From a checkpoint of a small transformer trained on Wikipedia.
Size: 15 layers, width 256, 8 heads of 32, MLP 704 SwiGLU, vocabulary 6223.
Training: a variant of Muon for these matrices, 267M tokens, 8136 steps.
MLP neurons of a small language model. Each row is named by its layer, matrix (gate and up: input weights; down: output weights) and neuron, and shows model dimensions 64-191. Each number is 128 + 32 x the weight over its row's rms, rounded and kept within 0 to 255. Numbers have three digits each. A neuron's up and down rows have the sign that makes its largest values positive.
Before each neuron's rows, "fires on" lists the tokens most often at its 100 highest values on Wikipedia text that the model never trained on.

fires on: "to ", "help ", "helped ", "could "
L9.gate621:168108162140128097136088167148114094156179151100123122173159133142136147074101131100073147132148118186134151115135137152137184132122137174069166139097178122145128164116090119145067113189155181091170162131078142214177080131064119113157118159138114152115119130100156113171163093130137144116103134143115147114163165125115153163130144161148137111103087108168149107138142117143132087124089
L9.up621:140104154146145128108067098110157078114146117115121091135111107096111152096143112120074082122192062210139167129148111108108139087121125141146156114104109136080183172116098114126085166160150182113123169069071146144110181140076194137202192208141126138132082154187115074103149143125135065121105066098127169139133111133138099065139088142117087178105131164160077117105101089080124101114139
L9.down621:090104113158165107173095103140154165156109105124133152154200185133145066167144181187154132132134153104117076161140074140131188156131101169174114101107130129157135113201165116172124106117166110102114113135102151158116161103131180173099113133089125105112152105163093068167211159081090165113168128108134064152104138064162125171105111129120153149165131118136109104109086142086093143122145

fires on: "ys", "Cer", "Plat", "Math", "cri", "electr"
L2.gate359:080118171092076080116129144100153102095167106115123143171142129097090131132086166155077113122131108102125117172133138049154072148107110140147123086072082129167136179144108130106171133138128199129086126108155125126190184108157155160190082118151137111114170131106164109157131112111150108116183136139125183144144082154175102165134158105147154174151155222138106123151126115151104115130164
L2.up359:122087110078158122104160079106148150143154137089129169184125183154140147057156151101136129103149095165065113161138157051137076165113106132063115125136132114138093082120118100132091136184162129145079099098091119141155077137113119083147108124161137154093108136116172130171107066140179077146134139129138140130083188206124136145107221142180129139114129170184129106130160139107148142135119
L2.down359:157147115132128126171137150113174093061171117131094111114114164154128108114136115146101135072082158115069117181184127056131126149142137163107171127079085134177109135162083120124080167125152161116162153124117162158154087144173133156116090077179163099149092105137173157158147132120148082129134127156151161088138122167170101147082176132143183142115164152133104106163155123142146072176172

fires on: ", ", "and ", "id", "but ", "("
L9.gate352:098139105176157120157078120130145159080143105144091151143143156078098106153146129149146170093117161082170115084164197125115154162127139191120106135098154145127087095156116166193134145139094040139162105126142133122153183125186205141132114136166146066149107129150094158183142175138089161107138124110137146139119126186170133195128193102140123128128158104136055121091163144108209203074117
L9.up352:102127106135093119133066118137137176151068179200141153113112186204145165082102109166160138139163139126148121129079114159112125190074190130144126175084162113078133133129078115113164096138139132129162128158138152135093140100192110121198092124070089203144160091128136149133114074129134138122133106126088145067156170099094135146160064135138118163194132161124123076165096099178090107158082
L9.down352:114131113142089173057164132131092100140158132107176117117123118132139120101141074084144179122110131161093134127092084176093133103104117138096130088108069174104153074127111087093084120128131125127080103156114119132191063130112119169138122126114163180101118109144156148119129065156156090092133184087106142191181093058111102083146114108081108127070153101116168111156125110154103120126083

fires on: "a ", "A "
L11.gate234:088138145076095093140129133124137136114113140116169162111166161221180126152143117117100119126179073146158159143149123155150087138119197089160091170101144104089132201184135131101104089135110078168146143152106156141145066150157150117102087081127111171082179152143053135131125137117159119098112106089125143110142154097087095097102093142085126138099120158093181089197083145138191138128150
L11.up234:120075133064123109122114134106141147136166096128140229156112121171188119091125053134090152080181133176154102101142136119137134126083117070121118114156174199101091204134131137079076106121091115104107151151168108156104135114106137084122078181131125148130128116152108190102150147139132162125108123146151081156146057101099153141085105132152112102108159141121066086131083173117127171136149
L11.down234:131128127106181130101126116084069150150108102101173142095135114101174161170066163147087146079142109128145093136135075102202140097086139150100124126110107131102115147152113096093145194143157097079115136081161147094151139136166111091070110140123145127140128199120128121145105105124136135084200103139114097116210125193140080107073074164126112184166127173129124075142115149134168137121136

fires on: "to ", "of ", ", ", "as ", "by "
L9.gate549:203121193124156083133080155154129076148126140130159104174097102163126154080114118161155115086172188174164095061139135180126071095098151088148063104142162089138106152131139120144096114150153118110167126089141089152136134197110122098201140150113117084119176096085081117098137106080111056107105120115088122112137166183130100117120067153120132132190102108123092122125194137141098189126159
L9.up549:133173139147086135132130060148156127121118082087109129063126133127139149122152079108137097087153121175182091144140089110112141120172172121075227119099120141114138148123136088191111080142107098152108133162159068163189119132087125107113113145176150166124063104136149060108160135112117104044141116180118116089103140149138159173065140084108064151135142132135067122178132068165056172131125
L9.down549:133105205135161133158146152171139060122106110145188135177118088044169111150166182102140140141150132093131117148133097115123155149072174084139032217139156138147124145088105137113076126208177110124115134145150179167089142149124086140132112125175196141139106117136114121128138184103146099112100123096111109192133062100097108075118175145112081129100081123109177130160134147103087186140134

fires on: "-", "of ", "k", ", ", "z", "ah"
L4.gate126:160153169087204084114087096125125146214117105189105165118159140118187168110119154133101108112120170091170121156127145111124108159147110158113033116121140160096113121085164102130142117141069150131161146116130160121131069157103121131139171081116143105131123089083158126129160144125162117128168126136138175106107137098079126150131097143127158101150161118143113143109138055085165056142137
L4.up126:147120134105119168134168096147096123122150182136178155168133119152145175147200129132101107070092104096188117131125096166116141165109125188135120147113099255162063120146138121149113152129111088145113122108090152105142119095087110112128161068116079138169137205127150103173160084157122094146109133087022123169076138183098154126107123108124172171196054113126109127152123105140159069141130
L4.down126:137095108109135169090131126118130148181093134185068156128092109077133162155083110138151175139068131085144121108089173108150145152138102131175086089167114120136098151106097204089127175131125198090124151142141116182076104111185131152113148144147204074115115143079097126170155135102205072166132136186081103093146076149171168090074092139121142133148108142177105172098102154130109105097119

fires on: "″", "in ", "of ", "on ", "lad", "elle "
L6.gate282:146089137135130132027106184135133140098195127083100091101123088099110117096104162140086079060139135183133072114158141139156154162124154148123116151093128108152102159120124145157112102127092137126107091090073104123079153131155131058179189100161151121092179107138155129117074133136125103128120139093156075113137186105143105040133121100155063153072127149137149097093101192200120119135148
L6.up282:139151137146150112142168072117070130214150113147120086126164018163114113101105080060143149155094182136136172110078117146115115113172158102119084172104092158115135104070095111133088095121088121150121170084120160135142099204155199141127098126101167116103071122160103145078080094070145123127114065125088155139132072154153100132108091087140115154146118071151104112089129129122145106122113
L6.down282:081071102165163137203174135132089150113122088123161145101142142092115120164144169148114177160117123058158181136176078107135147117107108119060165143133067096104101126151147155146093174135113115176057117151117146081132176148148092113169176069097179141098140182143137117185155158109162095128131134133085058120117124141128170121181144116086125124107154110095124089123114106051130148139148

fires on: ", ", "and ", "/", "or "
L6.gate207:086135108138129099169084098077053153065094151211145099154155098114134165178119070117167192116098117193120132115108121190111159144122073197098107145043116199126169080110209122123155142178107145128172113205162136159112159127123116135128112067123088105097134162119090142107137179109168136143123120144088119128194094124155088168144140142123146114111147160061082110093120126169151099103135
L6.up207:129087132152111178127085121118108123107079150119145175126148155180091092239072122094178173160138130176076130104152112127122132091121114154160118109085182133087139138117110104100155094117139081101106111152152138128094141088077094120097148154105082162073157090112120099158157139131101138113145121107122140099163065124110158114139131166179117152114155135091119078154112145134080152180150
L6.down207:115104103100127101153114146154109112121129079095134145135122179107103160076090121101071110160150101110189123149100107166086082095133155127137100105150107146117125109145131123100103143162132122067077146168105115097159129057141138154156168102133166138110155104140103155109135130172163155118093147157147145108076136186104090132140072129113122105097128148141142168113200155123105133165102

fires on: "."
L12.gate480:094122134094152116120100143100092185106096174173182115159088145132127084140180153158156149097140089087114094149058142156106153082155141135071104158054156090133170198190142118180148133157144098117165152112123166134124136163141104148147092144169177136158094177097111091164144170115115099127107156121133111117080137127096099072142131129108197144140124128121140087095107214145192159156157
L12.up480:171088071088138116140108124156124140096126180180146130104124065117138074083164110118165151106140117058119148141172120174136118105153146149147102085111143204147170186105121135097161104117140089135180153090133139145133104144130152145133101118110099119125130128161064112101202112135187153132080155141180118116117097163096064108150091148131107154090145138163156131119128133161163135151103
L12.down480:120166159154206117175080167082137114114099116169130117097165075125176111079098091182174097087067097119167156180090145124144141127125130142188111155140125118058137124154142131173149130140104129104120165142081162133132152158067175139120079108111166106126150132099144071114155101129080144159149112122178119123113064133100078115149097156092118104172133108106101093126137153125109076201169

fires on: "of ", "as ", "with ", "^{", "co", "the "
L9.gate215:131086159151125113143097179141124112130126067116098123099159135116089125135123132122112148102146166079075102047161135177126166122140111136114122187088176114113142114166191124086175156105145177130121141105098100118171183140097123171142174158153127149204116193116167098121150129188125098101134130109137163111172127169103137111161082122140127142142125140111158098169118156181178137125078
L9.up215:122125082187086135116064089114133128104096134180155161127139122169084181075135121079110132142168091135065132092180110157102164164144099103086126164095120122144170125177156069077118164149089062156148097118161094147137093139110112109098159107098125172084063114132136125074095116062154109171164160136131164152153162154103154129127184105131119130133156096126081096086188147127119139123158
L9.down215:137141119084089160137130090140147179118126094110084083099154162078150098084110100109173136157125151123135144057142119105167154068148160147169099167131141090158112116099155125057131141187150162111084104109109212125159121160133058151074079076141100098120137115107156112104136125150157106145149076110105093133094164138099165134141049141138185112184120071115146160125107150082151120099156

fires on: "of ", "in ", "ow", "capital "
L3.gate281:111115127142146099116144139115143168158105104114124076152116085149149114071145158115104068103149079133144135149111153110108193174148139148132158158172094188068063112120120163159107143160162160109106154150139137123154051125146137160151103067123102158160136131192116137207118082107098146105104127166085148135098119131135120099104104147126158104193142095072128110139134110110176143032113
L3.up281:140145132096143118106166136105114180160128116174123134218116124161130138178148134161083114147170137193119177158107110110100097170147126101132153163173163133169112105138108112076075113113108101168155134086159152146166081167129159107140098124091093103194127154169121166144137111152102066167194116154124170122065076187150112125158087136231226160171089130122106148080144130141135096140107
L3.down281:123133115143125135116130149172125199151123163056145133145145124097105137186165150159136087083166094076129184143141121087118128167121136127139111148163152192109125132073074146120097105135160153112154198170114120121141128156180138101120125080155175163118159142173149160177089098100137103104093101110117102143131138162072152130085113103114121164147113109149111105129131155108167160096057

fires on: ", ", "of ", ". ", "in ", "l", "on "
L4.gate92:121173139136151110085097097208108127147114130128088214116097052167154111170123158130177139096176104076127097111088151120146120175057130142147121200128166173119149191104121062189064179100117120151140124116080141123134152087117149063154140089159138058150151090121090125172138107102120104161124144132144111107119126158103061123171148146116110142139138141097145152100119107163136142103091
L4.up92:168159135108130111081142208126144112123098144139175135197145125118114089109097113139130163156158084141193118110104145121079098196095120116160120117116163145109084147114099160147113146059131151117141123146105150164097125201097138086133170071118109044136118048129099120198115125083154120120117166175145137137070188140077150152118147150163149086153112124098126165105096118159143129140143
L4.down92:102116125128145118159117148076089139155114096124141138089113111135157126117121158117091084045097102089133165152167204134163193144152114125086108183137035129110152166058132128169130122117145130134052138123189119161119146160182143170156162120138207179074145105138129183119146124106172101109112113055149138157186110203132210128141118108124172112141087083162096115122118091108143123143119

fires on: "to ", "will ", "can ", "was ", "may "
L9.gate35:169108119160102110135124156176142098112119117147103155077053136109130097134120116139159111137141081136123105152121075111131118111157147110100139128128169059157152107143083154103088115115029105134185119105132183080103144162124158119133095122089178161068131117191106080173146124125074138177167133122133132161132169108109142049135121164125162143140071136177123125122100146135104102139089
L9.up35:141178134132127081161125133186099104080086146138150131130121143132158112161104176152101170134102067170039187102119137188095131114124176171099178123133113161121177088155053107110041108144106150105157113148075121135102109078106138149150156141174121099115142133142108095097083110079129146171118117123114113140102153094121151143223105153133144153116166111073135126103100148176127087113154
L9.down35:143154085141143091174176073111121105112157103132123164171168132107070156141150151150167105099167075127136072104113133103124140123164156152139185135106166191157159076127144093147133100151111138060115160100112091099162110131128102175130159129186120068134183122095087105164183109116111127153169130111133141147131126073105189133083167127140162191117124143122114118143053118130118123081193

fires on: "S", "s", "Tw", "tw", "ess", "tem"
L12.gate85:144121180106166173129092133119147129133134172103132101159169073120117096143116132047155065104143136153096145068142110169089210127109147077133168153106099132070181111123110096088171122109114107133154088079075158129116153119108179091126092165095079121127138123150121156136087099133109080122114063147102133134141122110091144116132148192172142124170095153100078066109079160114106108098165
L12.up85:147077120147112098138114199143141153099082179144134108117147098170107167062107142119175066072060140055101114069132121148120121163106136087133130070166089098138123083050110120137077120108104126085150127134185192158063136141139131084139086146147127141163106093107155104129128046134107137132196134132078138134123158123101115097099150117105130091077102154088129124165143150137199173106192
L12.down85:214116141118167114162147141066097090088110164110177177175094139111126168145090113078161148111091113118079106115123126117113116171205155093122119128131130097142099131096153148141112147132160088167129129077098175178114125118096126118160140085097110105158096093104142129132133099133080126127091126145147124120149102149050197126075119176135126175107100149097115172163118092123142113137220

fires on: "and ", "er", ". ", ", ", ".", "e"
L4.gate591:116132105096128124163142105140064151142107145117143154161162118047145143099102082066107127141088158115139093137156182160118149132140080170164092129098188111138099072066117136105114136128117109087119172111095131160063127150134134140090114186162110145094132167195131104114146103200177127098138174144078158145085102138113155158125154092171125156128109130067161082115176169141111112151113
L4.up591:118096098131098130098069089134101160086156167155213102139175136179164132125124145116110125082118132174089118099134127123124126129112109115117131128113130085195174118189129150118112075135127098098094141103131141149143117135167145174180133105180154122111078098146151156112076068105137111107087128152138167167159101113078035132095130108119132132096178152151077130150120098157122158150079
L4.down591:151088132185137166073104131057085122118184167123187146132186154165154144119142110154127144153151071186127130125141085135113152121074077151116189108126105104148138162152083101155157161122147156123055141161098180102186112119120170205144167132162115142123105074100081173103153095097155149114082138144177136105127086143093103098138176121129082106135170133150083151135099091091182107095076

fires on: ".", "| ", "("
L12.gate368:089107155078162090153128143122111165082119169120183173106182154154173098127106157138151108137110127078092167145113075117127154118103159130110191151113196128140146111107091139124157157151187165110182124101119141109114131142120136103135148127086196114067171107143111106124091080079191145093062054139178196145133151175109106093068153152116112168155148125113117125031087153183096173054183
L12.up368:098149095107107064137125112122055118075163165061126069096107119129121146153080094128163115175116111145166144187101138141139123133152136136119064117120151198154180115108079114131124067109116077143202166124135134078123105163097126177143176218091128144183174140126147164125121137118140074223107150145084125120141127126124088106115034116094179149127098119164103120096093114145119124092117
L12.down368:117159114118138144061108150090141147149167093164155171156087100144085163158198069171092152184091108153162175123133070118130110118173103138083114138182171135098164080135135118152187158154139161141085088169133078110102097106047149148139098107129174091163147132103112127161090119158136125153123124156142111108113138187133111136084116115138089195142120130089151079091112147144102110190172

fires on: "a ", "= ", "an ", "\n\n", "is ", "was "
L4.gate243:082158173098136133124140138135104095152046147180168109138107091100168157109182112101156141173155061172119157081100128126170137145092146098142070088111207121166123186149115143108117179154176171110103055114143131148132119140072138173139132110174135133091133127075113140165132088137114154147129172160185111114166147143177140121123129099129121116117080114135129171105117199172157128131128
L4.up243:088104109159167066141107089114134145087124096160191149086141089097139078183121150113156156172186109146149198123093120129120155131105125132164154112147150119174111150152079135159115127181064115132125120101069119142166148131115066134176052141140136165150079172066114138177127123071133103094106156161146110142173124125134103095146094110150113177089103158167121111133111179153119107105143
L4.down243:144123086106140100161103139102106109129096146075123091063189100104167134111154197132110156187116153093111129116118157146156088144095123163135122043163129091112111200075145149105126150110147095087149135106198176129100138104137169073105125114114182125100095066106165123074136154078114183121126118098108114140174113119098134100089104118142139173153152111165140078141163131069188120090116

fires on: "as ", "made ", "appointed ", "\"", "become ", "ed "
L3.gate659:108171169133094158107108114162184081067089149168103140082154120106158123173094182127094084181164090171113164134118100100104139127173141113150181167100188192118202119223083149128142179118118121148119058125125151121164078097212133153129109050138139141118144114140113110121163155123171142118061133133085137123120150104117113134106080113137064135135128145144154095113110134152131101110171
L3.up659:112163115143139098115089153111124130119084124181136143118193158166139130103136147105122126201132091151147163111114071064191117157112136113139141103098130086119104092108179177080094114112176113153143109156108122169164146057153138151138095081137170104145139149102155129179175133160098114195112171115108083107108115126142131114141059028150097170084148168118082092124072149151108127136146
L3.down659:109119133166105079133175175153184080111117159125128101100133113142086076112198134155109163141062175128100155094189128144181129174149084162138146128140100142188168124161147094146109125168172107159107131182139178155115139187143063128146104118125147159136101082132166170133154102162179088104126148132117137172079124199104124128133018124123143090139111132086082078122121162147162109140151

fires on: "a ", "\n\n", "an ", "first ", "largest ", "only "
L4.gate626:114169144111158109163099127202182195094083100088139189089104110198140148135116188032063105149151098154173127119113105116192116123094157157123195136164099155159103172143152139140104139103115124178132072178127110180112084092166128129126120093145116131103095096099113140141148120076060130145112136137139129143157161137112106082146157117085136114190098116125117141169119111151198101123158
L4.up626:106078131136116126134093094121151177129139130127143113145102111199113113035079143114178092137183091174131107158183093070140131120054129167147120144170124142168139172142087080114092080121117152168113115123132138098108133178066126121129159176152112142133108101096138106113185194128090127121123119156192167125160079147124168164094133140109151146174122125113147099162173062161086188138161
L4.down626:146086155164150144109179123102166191167110117080121146106148130099125201127103139070115111118132136117158122133165155123194127136104119201109158120151126134121144134130113109104148123126130067121101137085149114084175124158129138147110131141110126125131172098118063114126123129109088100100091130116171172153133113132150071196135147118075114121174107124156159149153143147119184115084156

fires on: ", ", "and ", "| ", "-"
L10.gate545:154169098090189056104169097056072215085144097136108118166143080133126183118095164089134141137125167167160108136145115123128165126162107091108108113126158232078163150137129128143126146179128145120154086209164159122123134095161189164095162139128139132124090108141091138105082097132090141125120111069107156095153106140143091086148164095141097130170172118091144099060113142123132066128116
L10.up545:133148080069102191135082128106062125066092085107146173116160135096080122161074130112129170115111198132158099116165136170192135109105112063189091131149064166125166123109154109130084088101147125137102084188073136137137122107116082115149174093053138159085144198122122103097150152129173174108074119122062139134118078129118162114119090112203169149187179115110144176125130100094077119155176
L10.down545:150093113040135169142115084074111107093114078103108122161100128144148138124064135056156133152157109192095157131125137178158062120177102123147158132145093167081171148163186196161116158063079137141120127175109123109112134130086118135178174180135169103147089128117100142150127109092130157098166177143052108150075150160128100076136136110096123109148130146102173183112205148123166122143112

fires on: "an ", "a ", "first ", "A ", "An "
L4.gate209:135096157181166161130094097159151117122144152167137099180109128191095108140132087157130069173139107132148101104156093172133189153150099101142137188084078191112106130122153113115138124154149099097144114122185107116103147137116119132067111148159079108075143153165136199133096151081111148082086113106084148140075070122163135056167062133106115178119116172060111095117097158160133174085131
L4.up209:140121134126176144052118143167167071130115127124192135130112139140077194152081084147159131132168109133187174101148144179149117104151105184105077137142143146166082157108138158133142127126113096173101055168076147133171142097157134125183131133132117132091197132195104127158156129133123158093171138168109106165123108162143152153140112127133107055146159182201189073124158122111085108130133
L4.down209:129068165131124127120155100171034142132096101121116126140131101153115124126105138122115145109073146132120084108098081052170066116131159145165166146103132116130157135224105110089115163153124137159138173127167099157083129201176113101160120147118186134170090126171110133114108165117145092115147122159089132139111137142071139148105094156074134214103138124061129127156106104111124159193094

fires on: "as ", "appointed ", "Succeeded ", "Cour", "made "
L4.gate304:100132149142117150097084099126122117108146147147126184097134105083081076178134083130097122162164220121099101135094157080164147112152098126137161119110177138149101202142163136131100094135109088194139119153153101169128100112158156145166144107144166135144091077140167096158167112151121128167064132160170131136149108085113155158118174098085155163125106140143140097025120126131121117152181
L4.up304:026125120119116121090125177110195125116125145220114116136179152091104142192161101137190149163109146115128087128120138139167124193124171130182135144136177194120084150138172110153153125150092134132154102156151148152122134109114135164118108110070115189149083163085129155172103136131120104160120167112137130138139185088071185137105102112070075135143179163104132091104092167135094090131154
L4.down304:087163161128120167126109150127153125087070088112116130107126112133116067102157080102089154136088196125102086117108153117160129126111170150074173149148153099125140146153151171115130136132090070179104112139160158165161127109123068118096071039198182078104108142093194141079130133107088097148118138139181137122190105117112157144116109146109119100146139104154129148101191164127116113128117

fires on: "(", "and ", "-", "or ", ".", "of "
L9.gate587:076110153139138168112100115055155169104160156185171147144113140093099122129098132135142094121139099161123136100124129097186139065119093074094106120145185193142164104188113131129143169140165169148156139136156138139199163157154103154111104170126143183157163130073165124111105168180104163106121100138108095193119147171111163179130163153140182136100144148125151139115119070146151139157127
L9.up587:141109160079124177110136142172120172167129147144168169133089138054156107118096145201170114122112118140141166090176094143150169068123124120110046161077096177115106082148159123108142132132164127170096103128165127084151145128133090175120056110128174145087170078155115124111131148121152066097138132125093113166151123121109079157132122186171101131113118111119123135128139165106095179158155
L9.down587:135173146147151115107099111101132097092095118128112168120099132106187164078102133154127171163130110131166140142152066114071117083113203112165083151093138153105123156209129105119130100119181099126127171159180155140163151089120148139165109113155108096122104105184117120127112108153133161146144139106148123106143130134147149129155146174152147126156169150100076137109158089119061151127160

fires on: "Med", "med", "training ", "facil", "fac", "Chief "
L3.gate248:098114086061156157154131111161182126080083101169095142104132159128085163082171131095144145162108078159145106131106104120156098146162101094107071134165128122175188177097162070182100156111150159121089069181139121094194075166138136150133150126112162157134107145096119161167115132138118120190189121095114192100164127099113170110095133153130157120129122142083145086151112119200178105092121
L3.up248:116136137121174171138154156169142105085189082180074113149168154145051153135181133059091075160108166150158159153093103123120155140210131205119083126096142176190156124119188101144070114073174102091088110124182140135191099137150167174128113089149102152111160148109141106125108117126159124185081083077155107104188075136093152115063131147100114144144123162058151088166103159159148107147141
L3.down248:169152136097163145114172108171142155113182102203052054153117132158064123137200123088110081142170182148184124148105110128106140183138139193082143145133115103189104148097158074162099146090165129136171106127138114110183162184141122189137172094156087124142132132092140105080119117080107144157124069160155137063112114129132126117102146117084164158078138182104164109146112135163163101090141

fires on: "to ", "would ", "can ", "could ", "will ", "may "
L11.gate378:072101151122097172094146169196120095119147132184142135133122125130155099159121140092150123204169094155126086136191114129150119109103158186141239135095137131103103110150155122145120151100156167138100131108097146146153097113110185193075173061118117131147181153139155095142175120146107127175084148163099045141173085156118181154136189139113164131133152156081156093172153131189089125155126
L11.up378:180091135109159151184142143118123044125105113141107139110124199100161103117112145155132131141145100115119161106164090147129092081128098129108191157076136057126106127145134067122160161142172138128158132102109061157133111143160097192121178135101133120154087095133130118134143131100065151211109156074100171040116160110131130100138103151143155191129099075108139124100140139088101131107162
L11.down378:049111104118150087118136153131153075081147112108103166148147201094127139114143124128115117120128090118099069123155083152104111143159200145155139091095087101105104141136151151103131070107139108071125158079114138100117119149138149157156181119110114142190104079120161081120116116173120139115153154079123109113175178115107154167113162134155163163142079092151175082079117110100106179186158

fires on: "| ", ", ", "est"
L6.gate618:145120183163113080097124084074095177124126086118179100094164105108108137149155188100110111147098062125174129093094133138123144137150126158153044160110163097139133120117146099126159140115108160083133123134116057091101155186103120148142122101098182103133093077058146149150110181101151130134162138198113121182096142104119099078145160124117126153139128099148136094121104147139118159109129
L6.up618:134121154176136112160118172110112179058070172097093122129135162160084146090123148083132129165080074148151176205120152132079158133107101123154143118111096141112177145073156143091203121142122100109105090115102121091113160137078166117127136098173124152160070116106156081118120132106109190129122104221122231169155132097131194117122159092162140191181168097169116093115095121103143185151153
L6.down618:142173147158110122149148102131151138146166167106183041098143177119135177119101138043111150111128118135135124105170108067106159157128132127109128115129163126157129133105160147128150151154080116186114148168192161164126052118133127090155193149131117115157117138111109144088080176118155144197119072165106105164174141170139096165191122151126058175097132128126069134118118141135070096125125

fires on: "C", "c"
L12.gate88:157178123131136097126077142104151095105156121088161109099150123118132119166148101107103090127123137090157124110204107146115189090157111103093182137114095135175070075095078176149138162144092152150146111093127172123098090152128118124133050119145111113141172103130079121077076138192111164105090110127090066050143165100114126156141134084157112102147169100100133101138173098087159161073175
L12.up88:066125090148085117091117145133084127109115108142130170089162104136096102134135164134145142136209081123103119116121128100124155160184185099131157156083106157155174154060100149141126116139127236117141099102143153154172090154105137140113096133124141154148065111114146144154134160174122156123115150196155074149194071108108169169085112119183083152154110168088092120126149175117093124140137
L12.down88:131161048093125053122168185212167151118131079149122129145133156111172098144168144119138186123137128099148096164106097170140142181101136135107164075128166128128078077094163161150190159134124119135124099137158135146162104148153067142152149140116155106173105107123145082178187140123204114161147148101145156169166096156112144199123145132116149102177139096063112097094135140161134146144165

fires on: "ed ", "ted ", "of ", "off ", "on ", "from "
L6.gate279:173157083154165078085133161069120169125167134121149135105094134053200144161189112168122105120174162201115134107200104115154142150143110109154153123106098151151148130157125125151136105050123127157124146135085111126149136192091129106146097122164131134124105090127065077160106197103118168171119059134121143126064088136142088172082149081143126161141152113169127081103109210185150079089146
L6.up279:146153106078122101142087154158124104109130098062129142111089167104092132100153119097126155127163127101150161149116155142155165137170184161060148096086176112069165107109114094164079134108162194122125113124049101120141096147129142129154169155135164164110134152129105140165109105127138144095118101144152140132129076127163149115148150064137128081118146129106117101095093133116121135142122
L6.down279:126101118144117145118157116072105050130151134096165147066150172106145139175131119128141120113126101085062103148149094120145155154161092111131170177182061102136109147066110106136103103135140130178061144144082142080124101132134175082096123153158239166139121062122113159158152166123134098125155101129128114104188109172102066164099106122186135122154187093109096069152111109121151156071164

fires on: "T", "fin", "tiv", "ta"
L10.gate425:147143156160129099128158134152128106098096138117132098142146136135123116116085161116173080139130173097159076099158148132143106065057046114101197089076067103057112150094125133103164155128131142132099136222088103088111130128185123088156091194129131108202127122127065125117084166145151148150122161144159091144113116172124180099124129147063130143135090131134095125130152160095153169071129
L10.up425:102105186076136161143100130148211103111088129132139110107088086142150131120137167143114123102144133117131118075110108142150172118067122134060138116193108178090101178092134103116111126101122119116086157123148131139159130095146131077167132115104154117127106131104069134150142112091136130157098105097144161203148168099101165104171142176177123144134077118131159163128122095094090136083132
L10.down425:183146116102084113155078136151192090139112119130149161145151086140126117123117106123114098122105193176143126116120165134136152114156149153071146134176145162095147156082111128124154110091135141139110119146104131120164103172153115070122114145148176148124156094072093181150143158144117096164081134134150099096179169130037188110121127136130113132104120114096131120130146160058096166105112

fires on: ". ", "| ", ", ", "-"
L12.gate229:133169175135125154114116080132145130119128114185082200144121109102114103088109127130171099122107098157197100184059121130127091072142132135101092083108056104148079128138151142102133179158172139155139079124194146124100135141165136110087133148118161097056121092156107071097141095143129201172174135103083138115119139088084122095119118134120143113152122130113119159107136112138135105208120
L12.up229:195148151140118132112069112120095101131167110138056124099111108151056153083136138118112117091078152117153140100100109189113141158145120027153118106155128132120136051118107165086130069208203128159122086077156129092144112119108137132167123096124151078122127074143160143066138078187129137136086121133199177160118126108104177131102095093067209144181162140118159163159150138143096126109093
L12.down229:087153150136087103138076146079133134144042128162112123154114154107144163079072144107165121160115113104086080145078125148131172087138100142160119148166080113069140087176098125119137194120173165110120141124109155173103161109148118137096130197147090123126085150139090176161103112052158096131147177124072142105122114119114098121127147095100150146090181104106136113070125185109157151136167

fires on: ", ", "as ", "of ", "where ", "il", "ich"
L9.gate351:214173154119197125045139151118139055155167127154151171067090113172141119085093093101114157102081173141137136065134189130115129127137101142087143182118144113088134164133122148119116146182117141122131102113150174176036116159127122150165140170165162147167132129106114089097152117109117109120151104106097056129110071104134173115064123105164069109138123082149142182152140127114138145163124
L9.up351:124108065148054125127102158143166166099111090123135147148151154156038116105166140092082072061086098124145107145195112101099157148139102110057139157120153109172130119173161070163105165191122069095153109136197091119132104126131173140119156146132143136189125133083126110094101163083192156103095154137117136117131108069158130134117170080127139085142129132133117198099135069147109129057087
L9.down351:144182168148106111220100114135181137174051115120122137083150137059122159140154115126092101087103154158115097158142124111166136123107195157118098088067114128122108117184116100183083131195186064130185104126135082122119104143154160122103129104161140135137145110087136123112087151138164083115138139112163142063124122120108177118166099176129180114145081095075164152183075142125127099140103

fires on: ", ", "and ", "ó", "ember"
L6.gate240:156169079147171101153129080099142145129100093061122107169137124116148119144157168084046178118113100046191160205098149061094146126140121086145099106033124114170178135153143113142083135115130152162129096144129170170147182152143068176118084154113126177193167150158132131059112127112124186150097089148156098158141143100125107163146107131101097139125117112157128098136155095167137135135146
L6.up240:149101145149111110123116195127093165168119125123145193186140154178136103158123152129069151136131102107105103145109139137086163046105111051136095082076148166119092126131172088139136106129100099108184102130136103165180190124091154129136148120097208155119118121179145112105128101099158128094124142153119122189083138141159108138127102130106129124119149141120187113100074102208085170060140
L6.down240:148216134138118144102093075181123173140126154118112081140092165149078175122133118116078183151113140104130169133208118119167147138141068054145113137195121164102121149082176116093120053120119107128150127179141149121144147131148157158096157102132215133134116141126059098082099164130113138199183060177097106094140116171081141157093141104109116141125136103096147130107092101117126102090122